Weights of a small transformer language model.
Size: 14 layers, 6 heads of 32 (2 for keys and values), MLP 768 SwiGLU, vocabulary 8192, 9.15M parameters.
Training: 356M tokens, 10865 steps.
MLP neurons of a small language model. Each row is named by its layer, matrix (gate and up: input weights) and neuron, and shows model dimensions 32-159. Each number is 500 + 40 x the weight over its row's rms, rounded and kept within 0 to 999. Numbers have three digits each. A neuron's up and down rows have the sign that makes its largest values positive.
After each neuron's rows, "fires after" lists the tokens most often just before its 100 highest values on Wikipedia text that the model never trained on.

L9.gate547:404505435487554428486590538486540471502515472533526568521512510529537490489471565441392489432470506516551484455448491473533441540433482528593478552492519516460447511501499443541496438550513435478482424492523522503467451454493474441559589458487518554516534425464521522451502509537525506506448506485452485464493412507532532537445481564473473539497513468493522559519492485509477435485581
L9.up547:472553440540491552524560572435561519448481461453473524524446530492460504465570557427526488539465474527520471516423543532523533503487532516493509598494475537514492489472541427572544475485602513483513461486463471446504496548505436468568558453538581488475472459458473479507441495534515413463430426458467511524516470485472573499433430513520464485509492533503598524481462474512537503471530
fires after: " |", "\n", "-", " Ministry", " Department"

L4.gate476:482571498549490512473525467485478498580497451520493472488537485486520532523464507491520511494448532552484513452536450547477430527500479472538501548515467477503553608587477457514471441523547469490510486497496482524510575504497518431559516484461453480467510503510551500522520597442525518529452484502522522518478506544506434533504395428544486537457496530533494405513538498437577451467619
L4.up476:511456546500481468499517470532495485496558481503515460512488571499557537435513494477480556500527543439513470518503543510559553517478517476471571504490548487490551466576473513498505491505453577517555539483464486520512515419495545564576527555434522514515479556592522531479524508445503466580575495494493446466465454547510483480465507533446514511498544488484502533536529547485442489500599
fires after: " was", " is", " were", " are", " been", " be"

L4.gate335:560522505450531446455495471502491525498491489555482522528554457523533513462536455536527558518484480551495537532560499554590487458523541549499481498464489479437469538522477505524508499548538476463532558491567596446472511520525531530535476431552464498469546499495505549578483490513573507529385524607486519560551506542464519474535521424449572471466483513517489538557477535546479473544471
L4.up335:474551557512519526519528514460471470461488505491513509546506527468508557461478555494485484562427479502478452498525576518496574531514539483585530461493473564566533499556526470521530466535472543482495585415507540571420512463521561449498464470440639481490516546526446503465542505461517504506507449502475484464447459508521574449501540439415532550456515500516538496515504494531559475556516
fires after: " was", " were", " be", " is", " been"

L11.gate755:519515536519457533492497448514468517512480464412508556473517483496493473476529519457500504462520525454458441511507457511383459413511491545507485470543492598557396469494574541442547520529485556520513510458519455566482493479526535565494568448429545443437507495545432451435588529478524462469477513528429434517481545482474523529492442497477406509468524465448510430456482510569478530526478
L11.up755:472491434550513459432581427431489515411476474532439533420433558501534499530509520524453516470489529535490481469484514486463462491554519524543491553620514495472548508503509487466540513533521533441574447533569473502494464505428471578491563527542504496492485553486556564526540557487529539431524508512509468514513431520518453435487460516499441510494516531467475562524553465516452534455489
fires after: ".", " ."

L10.gate689:549447484468457514486558461518463548454458559546543403477596517415522540559547548535565500472556469447531463486493445518523521513537557484495632483527509465456546555577567482570463538535496525548465539535524492468521511553451512496521462495516491556498508519515526522521513532426477443484489546504479518531499540511453496529503486578574427506487527461491457523498452494533471503424510
L10.up689:546457529486496496540490510412447496460494448480504464487515404607485469431514515417490487514495492441499529496464512517487516484448513536537530497459504601508524422509530487525507580551524533475504460486523473474526495492416523515512537481504503573494536494516515571515458475420463491426484515457448507482448526556470562528501449520463488484506476483575489468489556462503491462420504
fires after: " |", ",", ";", "|"

L11.gate682:478457593528525548449495456500506531521557535540529537472535560458551503481539468465497469532456533510532507418429424466505522531462440511512443514475510423492442492488518517497501466457554495524437479453553489463451466528538490454438487532463527460523547466496524494531479365464478472474521492487484591524505568538511560537517567556523561508506503482498561481525495487453535444445571
L11.up682:463506532478568472467534460464458514473522467529421535505492538495518525424468477475464523539468463496460541476492470468460478464438527549405524508488594487523486517531495547511468531473590463484506451517537462461474525464494480430416427572572514481489571452541446497518522453492514547498462502522505518520487444505505468506549538424420519509465522390510520496560479472497545452454508
fires after: " on", "On", ":", " On"

L5.gate333:447427511519509493483477495478498489563519527544482521503477543461552507373391544454512539478486489489578536536507507478479539460502495494506600487452469458558537443516466506523474509588485510503506498549490559503452494501411464477447515399463525510504479517501494534480449506543460545493504393472468524491555499470508510509517477458461482521436499473439412494510512437521604422527470
L5.up333:484508479519523551532421522487504447462453478498559477406607567568499549502486532578435548475476453452478499430482529475507473513527486486560495528505497489480463596482511463491468551487465505521487518505382445537408553528463470488531505493542545485536498476458496572443436565503523498435489504468448529514484538563424505549511485472539572506508531504484402525515495577471421477510518
fires after: " |", ";"

L5.gate489:505567451505576497527496490531522497567523489534583480491503534542516467425537527456502537491489528568544481451493480456416473491466485496511506491456509440443456467473474471427497633482574539509533554504430552507508446502410413448463541494597573468444545490477440467469497455483524490497450520516507521531489499457499564478453507530427500529455601472472480499456505517478555509507476
L5.up489:528424499458513516549555440459477454478513441557552471450482457547511556417481550529470550497472512487501512497526487527479489468578457418448547491566472476458519574579558523421491469527551449517568450513526556525450546481480513520470504558534512556484503502500521566440510454476530509486470511542477509595566518498454566483506510515471517563484510478477557499542461486488493452443487
fires after: " on", "On", " end", " On", " June"

L4.gate613:534507471471562548504485562572506501491559548514480503501489448514593536516533435498471560514456527559547481532443505432521475475435486545522537508469468535486436484464571427549464474520477506603484427431465543506441499457540445491503471510446406476556484478490488448465538490490478447490479512531498431442435533518517474518462479507529493527524452570517508489529475463554502475450466
L4.up613:481509439450532396526505485532489502461521525446567396450461457462491426458467570560500454513452535535475481498544477491549519476424482515439477470492482495563589480478514469461551517447515520495553473461446535549450501491473355520525507468553511527465484435558540506475459435538471467485544497474475470543491522483516438518534482490536490411496557529486551521493539514496436480481551
fires after: " |", "|", "ti", "tha", " the"

L11.gate198:565524504478499512453536562451513512507497561533576492451528457432515520449597568469557554591531488528466516514475560467480530464504564487449538454444501481511500538460455484533502532495554498485520368437497444496502563505532526480544525464529534468500491473524497503479543457487439462504483488481502468583574461463516461558422498448527483474559529497498520476485493526484489497483475
L11.up198:564524471441498492542458483514461425475462482479475444495525413488491481519527568411466563465437462511495501518456520478531472491418542416483477530509491538514491468455458538457531567555538519490562457481541443506573556566570528487459490552510555521488487481413526562507497496458415518518535469472504440497520477467526473478480494417554549506478541500544504476546543494478445508473527
fires after: " 1", " 0", " 3", " 6", "|"

L5.gate17:508538568476536577522502502539511491460495452469592508512434545520480526543490513440558485501522482473549541480486560471388563435479519423438502559497513478519489470476439474550421463531511531491502484506491532510527508620485523495534508456509520547464518501418513521489491555460529428504454493435464566533417479497523471511497546577499478479546514459390517557493477443486515487432463
L5.up17:468565549562553575452522450489515505471511473549484550474454494528539496468559522490527443510516478526507422448509495544501544478519502444587459484533487586513519454417504523514546475508455473461382510493492519559510514554426438500464524480492516540522505491444440586446522521474514471431488565456501508500479523579462579542451456532480570451500534471514514543523552509552469525439473
fires after: " |", ";"

L2.gate667:493433491521479542472488458578520478446494463466494496479515573458522464473456474537522526452502499486541473520517495493466554498477477502533465495513536588485508517459460553488544506469529521499523520499510510542532400521521453533490537467531502584514574495510552533499505482552472515441521490419483474470452606586451461557484539499493518519487452515546497462584569486527448563518552
L2.up667:482481547463502514532482466494509500537530456441504480530444487568540552491505583524531523538523527471459489502459490446480443469529521487485450541524501545594482474548585462523490499476490529482506572488426456513484563500482423484444581499517507500528537474563437501469507524485466533440503501580518527578461537505467539331507492465494532525506529420472551544467544477505484449497494
fires after: "."

L5.gate706:456531490543521518484530450473483484493517534484519466549455493420474488549499568449512491495515522480556468524533489522577518494436516435526569528455485526490437558496453583569501522469551560527453549545444533535564490504505464461517502491518547477535434506519519427440484449495545491546410458476546469475570511525471507457508429515458534523498413505475569501414469518502486489445479
L5.up706:601526516502544408494558462517512486478464529525536516527538516467484492505407502541536488594515494442532480520485472493472524515551521434462499478531460475559448448517513485486537550500473495498453477468549442491510503570566451467474563558598504497613526473508514416461543481513522463580510414445541449509540510468547517451444442520452535492472455506494542543472451508473495502420493
fires after: "-", "|", " the"

L10.gate479:478466472562508525499485553555457500465505542492423484413415501505563451460496493493535546505490505566491469559424528484509501508470499511514481569486536477469514489485509548446589479524531512539523493541530478539501474476417485502525431542469533541457469511512462522484583428531515525523471414517462535484479495498495487441459488476534548507492540465512552476533558479502488513465492
L10.up479:448498517414490508514511517480545466520552478457467551496479532526513481544544525496478514609509507434457465502456532474482440504529486478479446494507490544574493459522454513518511468515554512537493503445490564538551522511474455544475499512519532499468493529376483491536526509426459387503616499436425491514479474563525517416474457528490481453460549548499550537513543444422532540481532
fires after: "\n\n", "\n", "=", "|"

L2.gate314:537548515537462470526465511498508541552543517463515536471524583553545499450520390439512521507518490502400549533501570516433490422507489517468500524512504496551459515510485543440515497490476461452485549507469474464557489569460478520506604536552519507503497534514480457473528454506524425426528495517576527451490520460553495502443518515446495406472513490404461520506590587450543426534501
L2.up314:427514566518512490504587465537435504578561524516543550464501527437549461441506463520478491495491502521556511532478593482474501407537558525469453556485493506602447546507532532526507498547509568492484545547493504465512526491493497504448468493508512477521460471485515441477485528424493439495476467477519592564528518401495507468443496507517504565476519435530496511508531562531510485498575
fires after: " (", "-", " un", " su", " \""

L5.gate279:440495519510465445494453495475514531536547580501502483461443532517447553377512486424547478490475482463480547499497495477455459527474517534483484506520502486486511473520492554503443486575471424527469490487671497503471487464489484509500501438502502516478458496525522530476490535474496506570531556590432507505503500446489454551451498498524511512481551548437513496490530458525375502499426
L5.up279:474543485521525413505594546460539504434494593475500500496412471528489473521487481447506514402462494527509516543457548516527492484498469541479539523536484488443543435450496515475513577515492531420509521463459500470545521493503401458523498493517476438456462503487503539445464570519497551556471525497468500512499592540453543541492447442484475462589527517518534460449514460485497406474488
fires after: "-", "″", "\n", " (", ".", "  "

L4.gate167:507483570466399505438531413448515424528532561513467582489430540542495520458569538468502508374478514518541437483507521594544485483508466504500392544501436493465501538519461464527461550515545477498584441489489498468453467489487562585500464502467490531448478536447593539438488514512568515512488424487494507496520501505493510527531514538497493488455475541504467508493504466507426464535477
L4.up167:480428478538449543493500500473525418537470463471507526463476503597524535489526566534424498510562516581493506529462431510543438530532515463525550482503480443535555514548500436479550527572561466537563478511520447473505493486463533480546494550484521514537538513490523535493549528501536479424537542488546484518528526447529430482535541487496507519481397524458468473547464473554452479600507
fires after: " (", "–", " in", "In", " In"

L2.gate738:487510454512503564464516477479487503548455482508515491463554624472505496468482507510387508516460501538458522520498542485513482475466471468542585496509546504482533516531508455511524520528483472517445463498532515492563496413463518537541436482540465446542413434548496523456505431517490489437573452518528472468422501464600500515543567517564504520535440514496465570543485547532481567472487
L2.up738:488510536423502524437440549527431418497464510410487466536491488482575486499488468449447519455473496598538491510502475553512492480532470427499492548480604496523541548503503485566487496522531494491515508460484502492510484492508582473473463528500402483519495522489465553467538498463448520480549437564545531517505548454547489495567547511449455465552471518482515538463496484491467537511483
fires after: "=", " ="

L9.gate21:477470498493486421480456478543505463511504459574486474550565491475481464418483453467534503487498502478503528508480435472555484538501499508600568435539523486519457510558484489490419541462548570531482508519500491494496443446477561533503525532491469417535496549464516482439445585477461478529434493462509498514487482476461558588508442455500555505484493425426567425571479490516485440452458
L9.up21:493476556499492451494509511462501539456499509535478504497514516484535486504417521559496460474472510434554487460510421511571422526427458559452552523494470544504450463497507565490573485553489425507445488503555526531530577507525489497518530507561486497506433482444488505498485496511441528513443535556532453543510552444530581525569447495501515503525524477519530520527506485532502492541479
fires after: "|", "-", " was", "In"

L2.gate601:538508498511452582494360547476534506442454499484524559587479453518548471467483445461517548498557548434521497440569468470471510471549489510522557560482514522467446495508513583468432519539501508515518569539484532511541491481559514553544507466549433481533543556469539472528507566487529467543441568587490476530496481457452474494505492494468471496525494531474518543487508538561500434478535
L2.up601:555503477600520517515520498508499531481555467432467516443444442503492529474565445566479591544417487583431532510484523483538473514469478482479430530568463533588544541490546478525456508543589531504461545516472463508486529490516566516500456437489502504554528514545505478479505533507450495402527496512440513502476522468491592421574480456457490479472527528499507512552540477521493487401477
fires after: ".", "ruct"

L3.gate508:536517449528505588484457494494493545475471565476472525479525537543533514511513481496478450478535466586471505458490559504500445545537524591423502464519481519515599541524469429454514480496573468500497529535478465479530491529523451526501475558533467468454422524462503503485437485478483446521476548515520477509499537449431480575514533542602468501502509512476507526445525589514523376512549
L3.up508:509519499547508526494437443547507632508566501496439512471525508474550462521571545510495521519543468497494552554476528492503511536508590488494501449477466461467569523538514438426510465462507482507481517480463483507541482501469461452500490495540485518488480555510495535540511543481456488557491482472470468554466477477466497540536462516575460531515611484516535477462450534468532434502531
fires after: " to", " in", " can", " may", " on"

L10.gate71:463510508519479459475490508495503584530457521440498459463502520544532465473526418531491493461499466495502528522465518459467417506528425467530545520539564481573462522537517478490472491589504514509383469451459561450457500524493445509441530520510497577428572424523486467483561463480500486442545478536509498522522502509453471608498438491535491576542486525491487436476583567456504395404464
L10.up71:493470533541617513413544514468536456504514452508497514505536493522536471458456499510548505573501466525469510504523490480482522481412538498520486521561499543526439540493474600446474563557553481488499531579537548500542537503497474564477476505565459539587485488486428463511517411480513393504451456495539552530551511525490539536505533520468557565457502505421544535473508462519407536400532
fires after: " on", "On", " On", "\n", ":", "Al"

L11.gate287:440439459524525508482558523409475521545486488475491451531534538441444500495519493514509451440487502551522528503512481489469531508486497512430482460430520422486519443482437534531523487558508457544457454514453455542421531545446525449562501468582508511546453477521501478464432436544497468499512489461420578499569451492511457539573497537571542500460503530437569472482482460475525506498585
L11.up287:517494522475526562505502555462500416571470499471523579467520503530551426575438410455380586478545418550521509500484502517490501482494446458484507407474587522513489505503530434530523572522542532573467531429476471553495519511486495552442488490481570523602577485531478527512494494465499452478451540514496455554516475522558506554478533514546479520526477497496464514438503474487454462574510
fires after: " |", "|", "\n"

L10.gate162:526551489471593457523498495478430569486486489514566480551475584503540500409477514536585506510514416473458491531497463480520493512537531475485536505504541525504471444524487490577497566525533570489491519472567416484537549490436477428505492441533529524542488472501488470490469497468491507548502424446534502518498537428482529539474446535493453521474555492464490394498526455540491476408446
L10.up162:527546472432603526535471481494519470516471444523531463475531528497504490449546577531476516515492487497485454518400511484476477496481550504519499456505432536502515458466487474512467436488472483511443465385517448453442486509450552508481493554511523455467525508486519506581468536420449534496494355456475467503614484563452538513528496494509536426535515503502544476472512425461527490458418
fires after: " |", "|", "-"

L9.gate735:571502508436517480464530504448463548448503528495494446487491458529536558493484537462505467517479556458541469522549486504525444429532548472464474523519532482538478521446520490521538435488488498510479474523435456515495490469545530571550504467472541511500563432444462463566500526460478489434471493436519405481523408526531462459534440477499565546485465486458472515525522502468529510474464
L9.up735:498453510452512541403522498426596566487519527535489514452443549396510448469440493456481464480497511533459500457535495539523544509498499523494502568528525548553511578538453501523529466633455474503500462514440532446519485435502464484486522466480497513460504520538476407470510548450505564567500475492455496515526528524560570506512465481548548430532435472438485511481462494432495478541567
fires after: ",", " is", " was"

L5.gate86:436485480493542493563516501505496490510587548415460555452520558470516558507465506553458489531422532489489450418561498479416424480467532599578520503486505574504503485511516513418501493525496563491517524519472527518580556529486524563506500559500494517488511536552524507479518435465562519522530465482462516450452435550410477512508493559491578520476472557556563495449444531482559446480505
L5.up86:485514507490490455442471504524551493475521501487472544431462446449543403460476483490445520485467517589493541516474521461538532491511417526517480490490443480474495458535509434565495453577483544558540560455512493488534539440460457477477463497488492557465526560499492560487458528505502548516569466507454534432483493497522501449503541545514472491449492476541501537484473516518483489502568
fires after: " was", " and", " is", " term"

L4.gate226:493435516505470523502458483519562510539488504539520437497494546458479561462474444538494470422525457415542571431476514508564474486473540439538554497442481499407492545453469472499540478498459472598450448576467499487437488487538496529503548527503413529556553541530530517517510538569483463486523529535485469435544527512523482521418513488464577469510516538510472504475498532451533526475494
L4.up226:482521539546557484527518492471541510501553544476537501481440516459412512487523524452463504534451550538531476515542528475494495402478520522458496546524473515469477502498576516483526488540496430576436485527503563473442499556497413517503468502538456548534450513494495470451535447451480521522513467572514524525502508563478443527504536540519471519523489515519511496470540472467484482532559
fires after: " the", "|", " a", "s"

L4.gate661:415487519505510494496505460577510472533522455464490552465547486456502515445508550533439467525574554429467481444412530472586518488461460530487458488484550468487523484516490457452457503465509492456474504468503440480512515496463472507586495463476525504486522566451510497503519525476489511496556574479543494481568497501505516471455445523506501460500590510429561495473564439517420568546556
L4.up661:530511496552522468530539451417549445508500534532520517537410515542587429425472432514567531517443463540542478542529481570463497511496531555539512495468544436496442516500477502585524496467487491533449500526491475520452515499499490481463528532558498425531554443482481472500510465528478481519525458574447477497461514502454442459474520514524505506560454465537554500478479563466558371490491
fires after: "\n", " As"

L4.gate347:512473542461478477574480466412527498464496529475523506489537524519455523474431517465508428485529570548498516476511538561519472498445434528432450544561460428500569456490502546494484477476523507475529485466524537473480550486578466593548549548512547428534510564475527525467534518527556489510496470460472545485474549530511452494558512511452465434515528478442472505460581465444427454515423
L4.up347:489489533482547528503555443577540437474491504504521542456481552491466488487455456443508498436508533550563572491478526451444471500506469539489499493551498454525588515540498469461454498555510500424516532497542466410515541444485570467462424522495517460490488483525501497543466530407495475519535582487510510606600486533473510492514435571527532534470441499475516496464491456501475462527515
fires after: " in", " In", "In", "au", " 15"

L2.gate207:449544516465561511452565548498499495463458516510403553529467544486503508419513477534507541480521451466527466500511455477485462464429530473435539544505472497499570499448513559529529487492524488470450539527508445417457482574438483492524429531542554522504484529488499461474494482544489499511506538496531503558475490521531449467482443546547467440429517448477483523476498479587479525472475
L2.up207:521471498552488562545544555443538453497515587515495470494529499528538600500490524491494541437477558427520531530454581529535488459468483471457469457529455570470516470477516491482483469523448473510450509444441473515465537567489545512500499525452542504527542613494472531500445498503468535524444537490514501508477561575509569437555513526520466417536548519478502481531527522552465499475529
fires after: " |", "–", "-", ";"

L9.gate98:467539530536486555462476511544511505493578547453463471492472430482547442447519572562472482473501552597486447512505451518611459457455469501488497443452519496474597519508532510504572512499595493473565508469509495490545517551557492436540476512478545543467487485444526455559535414488503502493448429477491505490613470504470503498503530487440482451485529529439461500545562579459527528443560
L9.up98:539450479488450512495536537519499471516537484500455442536437486471523483512492517535482501521503491532470464563459483422532481460519509465522517433493519562493545524449464523525481481540532487469505465492479540455511543514505535419573544515496419562538537479514507493518441472459518509451454424432476540429478434454559525490484574475438470491492456499412490471562521519444541498482554
fires after: ",", " is", " the", " was", "'", " as"

L2.gate34:459453468499514539464516478419491584563537527499466587565487572470566498498511534481568440566532460484545509495513561489498517490502513432514506533473572480568464424560478537517457526525475545486478516528514436569475518529516606507461548520547552422480520487543525585500457506427565462481510451501457464528456522504464441459581465525594529531485526474547505553546474501492503581505511
L2.up34:476355479518537497495467558542521476496503494356524478487519529517532485429444496470521467451533535436514525458504496520496441403511551479512534483547561449500495437473448463495476474467513532492495463443489489489400523450473528475504452495489535461478491441534491456497467500489468482505538457539539438474481512636486510503479478481485482493499491442445477507498570559455465502514544
fires after: "-", " (", " th", " Mac", " N", " \""

L10.gate168:463496440425529519533442417428577459501511479446499507469452493492516530517489479521484502563486536516462452509455437529440483445441529536456492529468516541582494458419562511499518448521471556493523533521486534508403529490501515540571493451436482541521523564497531514467475503440540453528524514535466489404533533521489483484444530410459442488486500472496463515465470479430477534494455
L10.up168:526453514486566537523515503508544519518523473469468479462563542470501480506406449491448494522484527470448497457500402474437548554481496475460543554541599493499535514562491547516495456574483452460522478454501516519490522450489471491416536479484530407576515564516550527514527540482456533478538511516461502439467484487390492462538600502492538525486542515456518553464474485472516526492545
fires after: ",", " and", " was", " last"

L2.gate674:427443504581497491486536508518527409498453479531540552458479464489562552508432556459482442489531496546489518513427439476548519459454454489481508540528521506523487490474475477598551472478489499502425526550438531525489490494517476509429468485499526545421461421488496582447494567483434517432448503506504501475532457473445493459480477547451625541497488526476449495517465471491545541551561
L2.up674:494470568510450396504518520520459481542458484509491472547456547495528524488546445437495512491522467509505536448515476507584486516459545519465463543519473529572433453450467534514493494511573427480566493491463483401515485477483503472442517524499587428505451480506520502412484460491475499495538478513542556489529470543519460561499559503470534504481508443521524500473509479566464536503508
fires after: "="

L4.gate380:532499551506468594508412512484521524472506568594524501453496521503485498479509507460381484470466497493490493419530486492528489474471485547573490461485497432543487527548469533468508533464492556477542512581464460485516553460501444459540477517489540441463538552499529511424533539483498454487491456435530518510580450517527511605569505521458561509512445515444471561512490530516473505533527
L4.up380:531586533517432548519544531456534516462448544529452573555515509539504530463506502451558478453479589524490468536571474470562528496507477546555497563489472442451519443477534489416450492522543510510515458450535512504469501485500501513497521532495472452537483543489480522435532528451537481547524543448466515443522495492523468534503498545575539544505500542489560438457494460506432422505511
fires after: " In", " in", "=", "In"

L9.gate304:561460527486533502508501479516579505464520492551482489465415544444526534527466552476514495519505471501465446479553490467544605436482474558491523552534479539516545549489492452526493461524447528500592455474499556540609556578455506493483530457545574466456485537566549527469447543472526502421598541514495530581452519519491491542518478448527561535498498516506504488475534450460446429468525
L9.up304:398498548500470474516497505473510549413520415469503461537455565409482474614498525448492583536503537505437494480540521513516545500553487480443524571520509506488578508526520494439506538495508523559541492446538503526463575540532535484506541410438483518537444554494466502528490587516469486569493495463505480515525468453500445585541491452460519471501521512480506470444492576563553536494490
fires after: ".", "=", " politician"

L5.gate719:566423476488480573553547418510461537492432545582531486455547457557522499471464503535502524471540510524540444538487518511480495461542502488552501495515500508485551553558500430509516538478568542479475569485526547527541592532533546462518468550470522538516472533435556548496444535536497509500496567504562514552445546507483459486551435535458524505547488488502502540492556437477511504471460
L5.up719:484453494536535547455431458524539505502455453462511544520507497572502493439481525535525477499514503461429513551497473525473451486479440472474506542509460576563581500447453495530492513534512496484482522597462530549552554563482441586447543502499471565497563510502514489415535536449479505499514420512446541438514492544517478468485496532437496469500484444497422469516465492446479447642483
fires after: " |", "|"

L5.gate429:498460466535477518528541497534517500481409484570496531438466530509534519479482514562496531496471532498553504466534515435537542552544482441518529541543539477506453422502513490508528577492505492492488465578511511497491500508462554536538507520504435500486470539469593486453523487442462435519535471511564544560518547527547408495532437479368425499490477471479474429478491509523536498484449
L5.up429:489492571527446472447433436523499505504519463471512471473480529523583515418532505540475490499539463481517574440508503450475522476626452382507480500513551414522500487533439434448484546530542506500536554612490524506479480511509561497567472565563510496509447461502546499445489463422507487471490508506518512510520480459547530461515484544471537502484488493496501422579496554506592553510437
fires after: " January", " October", " November", " May", " September", " July"

L4.gate421:531532457458472492481574550497446445533537490460416480436450531531526526560584440540516548490532543550558493498481491514524528492529453552462471493441553594494461550507523450562494543538484519474544511480504446539500436477537536445466481426487529459485428464513554604547523408430523573484474513470503518504558592479494515464485463528500449533469535478443447529511539515440505488439558
L4.up421:525497465448557528527556446477477408481522514505516467445463539438492483464559398487497503512584552516507527460511442554497538540540517484457519528462515488519478507518454513540477461461494525494453538458430474504482512485525521485581414511484577526535489487446595531542473418474471474510492471417504437512495468491462483512561499413464482479520613568492517519579465570522517496445503
fires after: "\n", ":", "\n\n", ","

L9.gate667:446463464505501525458525441499517480463544509516538528484430497478479508511516529471518456465531556541567473463377550560564549490506550540426540504518483467445576527464434513523504527528460531489495535499510516548528501508484534509542508467548501493457489482412480410537456572482460530560560517510535518418496510466484485488466429446532572455519529504455476538473450528487452528485531
L9.up667:480562495489463550512533523531539514531558458450520524443471517562510540496508431524396451468552545511530564515400455582500521464517516475452465465436488442500530380471517535555432447482536508469436467424478517511474544496475509479557443532525546467474473435510533462508488497475442487499519518410527490492416548485520546446514499528514536463483490497425493500531532444467481521475541
fires after: "\n\n", "-", "=", " (", "\n", " \""

L5.gate127:483508449522511495511553457492523478519491523499520549439501499418514469465570480539542470506498505497434449547514590438551480496467405435512473572499535452509541455526429485531550575468523487483539510410479520512561480503509463496531464464473514483483500496506513528534461538523515505529486457554484497451439538464520511578499469530497462458502528506517546528459583516518419460533413
L5.up127:364492490459403487502469463498544512563539509483543516517528520525505543445500564464533472538543493484494506554463519473517485506493443434433458517461488480511449510452402481491519469542528471503536436464526517577544499467533449516473550448521444494438460488494527496447514546496466536504505470561447545532521511493500491514510545414494519520533494502438472552508458534474405453519393
fires after: "-", ".", "\n\n", " |", " •"

L5.gate637:492524616465564477477508470557541569523471535451550414557498489496525512508509507476486496530504438505522543450491507497543445474492510547464485485544486486528539488534455473498462536495489465521518529471475513494445449539472504527498462490547477526455533553486404518478414497523488533469488463396527510534409483510466542549476481513503470454468411513507556433433565503519513483534543
L5.up637:472546525495483526522465510491530498592495488504531516483524561538461592526479538413465524539548540528479501458533455511522550523497476428464496545525535434533496479502458507513521506490561445447458534393538565511457459456527543510562557617503445525471540538531485586487512455513557501533460440514557504478544560454490507478477483532503530500505502504532461469462539455477444566539528
fires after: "\n\n", "\n", " conc", "=", " in"

L5.gate311:466533545431533465492458544511502477476539505528528473461473483534473524499480515520429513495500475461455481460544474526479465438446498441483569482454534505624533552553507464478528522533476562533494474511524439523511506562534493516532451511527545465548573592497486491487551528481496536538484544545476485550473491441485470444454482506457551491516484488503594459511489479489551439472522
L5.up311:478432482471503488534464498510447538532533561475466508505486499528513458573494572462497492502496563498445510480514485459506471490486559506488509495498550492466568551477515477509479528490532565479509517500547494535524446553451514509494516487487478508575525592514495419440505511464497548448482486401523523586436455476477498477594495503550481428469552460521551405500446476567517454410488
fires after: " .", ".", " be", " was"

L5.gate450:436492554475502474517462498570488501481503500502490474510566509482448589496523563510341542559506565450487480433504498540541517452485471481450537465564541576489529502538494483503494495513470456507526515453515543487488474506479501509504473432468525539447516496502530519518535501472523517439510524503516492475519481492504466522511477566498480448509529513435520521469565463453427570508514
L5.up450:401483508482447451523486560526428540514495452494484494433536504459509515519460519484453495539572541475482504466507525510585442496528434515464477487504546519553469456508554421441470485538576498529496432439475461510527396545449530495566493549477538522486494588498511545447488561516485521521493461490533466505500511504473551499484486485488512484558615480453561521475566452468425596492547
fires after: "=", " =", " information"

L2.gate295:588437468484531597505472481433475441511539479503518501484551571469530549465463533546511513434485551430489481536451498431490465442526463533505510524530535503527436449545449480483462486543483518507524512452499455538595453423502470527461462536606491483472522495578512531548537500517487449445518466467538491469521503457554480457501437550518479450484476490496503567531603475509553531484561
L2.up295:549531494484542506439439531542512496472547470502518478482502526521545455523558458500497487504534434491505532479544587575539536433625551474477512558478502460518510429534533535534586504531487522532470466437514476512498502450500534418483490456441454458407580498508537469453528490448536507425533523479486508470483531423490443478502519415445510489468528488520505503481473532493484532546534
fires after: " (", "-", " \"", " $", "{"